Weights of a small transformer language model.
Size: 10 layers, width 192, 3 heads of 64 (1 for keys and values), MLP 256 SwiGLU, vocabulary 2048, 3.25M parameters.
Architecture: RMSNorm before each block, rotary positions, no biases in attention or MLP, untied embeddings, capped logits.
MLP neurons of a small language model. Each row is named by its layer, matrix (gate and up: input weights) and neuron, and shows model dimensions 0-127. Each number is 128 + 32 x the weight over its row's rms, rounded and kept within 0 to 255. Numbers have three digits each. A neuron's up and down rows have the sign that makes its largest values positive.
Before each neuron's rows, "fires on" lists the tokens most often at its 100 highest values on Wikipedia text that the model never trained on. A number after a token or word is its count.

fires on: "s" 23, "ly" 12, "k" 12, "va" 10, "o" 9, "la" 9
L2.gate226:115150112141140146121120079163109110092104120154159135131186082083089098161120112111149156155138078109074063113132119202098096135129109134115088146157150117155089000176165132091122142123137111119202040099130133123088160116128120199118117123136187110098170117113124122133138103093082172072120164144112145121097121156125122144099111164104117157145188039214147130175118093116128154138128
L2.up226:111105161122210112098147052076061113130137141165172155132126136101115064166161144148089103137141114127138114110132138142161095142104067108131083071102164159094149113108089205120083113179130142095154086075130164138107114146166117150143170087090151148074150145097089173141110167146098090147108129144142164194142125096111118133118175206115101156154177061161080160155125077169101083130127

fires on: "iv" 16, "men" 13, "ed" 12, "p" 12, " of" 11
L2.gate83:111161136048128075167152115090154130147070105114143084148151111129156180149114109085092109158125152061137119132078176084083100126092166164180163110126127075141140144144110117149100123168152139114146154100170083101101103069168112149123079110156122133102144078123136118096102087102125119130140146151099093180157147147092144160135113111128172166161134117108138168147161137161150179107158
L2.up83:151187114098119095142102142145110157207131079128146153188108128100123122136179147113106157118104079116149123185143153143146219113079130096166188152052099111156092078119124120068106124104132046102116083185121126127170057149162081132123148157150171118098075139107110125104117135181122122120203098095145108166167153143145106171104138111087106146077085110158161138164173159142131126147105

fires on: " " 78, " pro" 7, "le" 6, "e" 5
L6.gate60:152155160175159062156144128092116153132134141127079141132172076140157129143156154152093089094105113117098111098128103133160149090123083103110110052123093128101168156238110116145096090109128158160127117103123053138131198116147120130130093126131062100156120157131132122073129114159101112159103055112156149146153134079121172088128115078141153149095106148186075125195134157080159137107096
L6.up60:110078127129122162125073112086126179217088136144142143167098144160102131111115149122063118112119125142098131131134106156115167150116137134158150094133130168079099136120184127071140124159078090143085097072100120136121150096125185140139096145144166139135098110150072072206141160174142109180105091097133102187109081139075116193101153120098110125110074096164109190157128108153151119118106

fires on: "," 45, "im" 19, "iv" 7, "t" 6, "ci" 4
L7.gate68:080102118121099151169182155070181084103146127095154167140162070111155120092132172088158162170069185108163140169130133126120179139144069098101101150094131122110133099139182115086126122153135049145116174100127121094164168104105126113160104075106169064137130152161090147107075143094140150092198098151106171183144196118194123059136138132193100108111147063136093076189162086156120112140128
L7.up68:130169116088086138142129151162041113117087107024186133074102131157146169149155083139121118110122104094101108144163100082200193077130141104143125154099088067084111108154125172077077200159107134161129168103110117160155116095177086154128107131136105112144074158166102135122098106145136161186081138064164090166117094166096125154151170150085131098111142097099160112127124104141084165139142

fires on: " be" 17, "oc" 14, " dis" 14, " when" 10, "or" 7, "n" 7
L6.gate159:063146103147065130127096155131145136172067189138102134084196194139186145076140174091100132084167100098133161121163119093127127130113163125110108137136191119081143105092137106137129152151125132147146176130149125119132092143154200107162132163107143158113121123140127127061132128135182095114101136133169139119061116130181165093108067173083079135093157144081124137150091177061070102129161
L6.up159:041108083141133143104097115173091164150172147145142120157079125174177179080168147100177114112152210128156121124106087061180108122157097152091102098148107122110151124130136093102159147072125172094134135144141166108153139111096114063157118106097159154113134132115164157115121194109172161145134116122138138128103088121152149127134153165152111088111139111151093196073104190171141132126123

fires on: "y" 13, " Country" 12, "pp" 10, "op" 7, "un" 7, "ton" 7
L2.gate148:186059066122103173059161097114148112145068127155167180111131086153134092094082151081161137115172118088162098140110164117111137123143170128157117096136160142099088098139109176087123155147172185065124086095166132114184169138168131109115145127146119132074107141070139137150120109099125055136166117131127126164131160175108134182136144169135144141075118068162152157108166153106171084112115
L2.up148:140109130091144148073159110151118094089092148150125148098155136140128044153100191111143118076164137063108111169129116150118153145145095180141157137080164091070123075166097149073103119167173179094117082196115141115168159174134153113149093070121127125132142098104102140079133128096121076126125123156115126178106160083177129119154200136133133149091122126147119175129147145103069117095159

fires on: "or" 30, "as" 12, "at" 7, "gre" 7, "tt" 5, "tor" 5
L7.gate129:163095077131138117145123081174108132136140048092107133151181139112084099146123108098176099123151124084110180089067162091092147187115140114106163118118138080157092164118139128173127156170122074145124173105109064141165097091136113191103099156156093121086186142090126075093093124132169112100169110123049148046174148163110134165130127133084143094100141125134177083122153098164088144153166
L7.up129:070147152076217122124115195127138154189063142154136131074161131126123134179156141141158078155060131099098135077107140135148086166107101124089127162124150140140116089112083122156116070169164139104106092138151110149229140073117148130091171080144166130115129038125140111112112145089134097089141139122120115120097114132143144119150105114132087109091085141127166157098201054159074131089132

fires on: "ev" 27, "t" 9, "ni" 8, "za" 6, "oc" 6
L2.gate66:143186141163059149130129153210187091123140131082143123101083130134167093140167113104116123147122187102145134134120083169178176100138113169073137139170130174111133118154104104159116119108153060117143106140120112145184142141102215169124045149113058123188075164175151183138089114165121159154163089130117065101115171116179137104092109178116098112121143173113118132079179180098091088132128
L2.up66:105102162148114076156085082112179169096131093140110179098166144107137137117187056147132109108105173147117120113088078066165167048103132199079116106192168110133190134129127107081159103101135103118156133153145087125110098108162127121171146093105104147190110106089129087126075093082152154158113068128149099123094139101160147104188153157097159093129145070088132160117095133094111098121131

fires on: "n" 26, "b" 12, "mmer" 11, "s" 10, "r" 8, "ll" 5
L6.gate30:118079144107078132138077120070080052108093108145152153124172112131118178127146186143085148132149076104113246145149158138156149123109154154120092115182161109123165135118186099136133127138167109120073110146038124153120150127115160092095096165180114113097166117073176155163113110151050101124129126176104104172159164180152112146156124115175100107123122023123134158125171119147119130122115
L6.up30:081137095128097064090111131145153169089100085125109189136112148127103076138173047122132162168123074186095143136164088156189148093130108111121151123089110127144149096170157175126143122076119151155100081148125139133137087074115156076147128098145123106098134146134087114113184086150062135120148136132150125117098120169122175099120125074165114122165133112184136128116107129107134112128142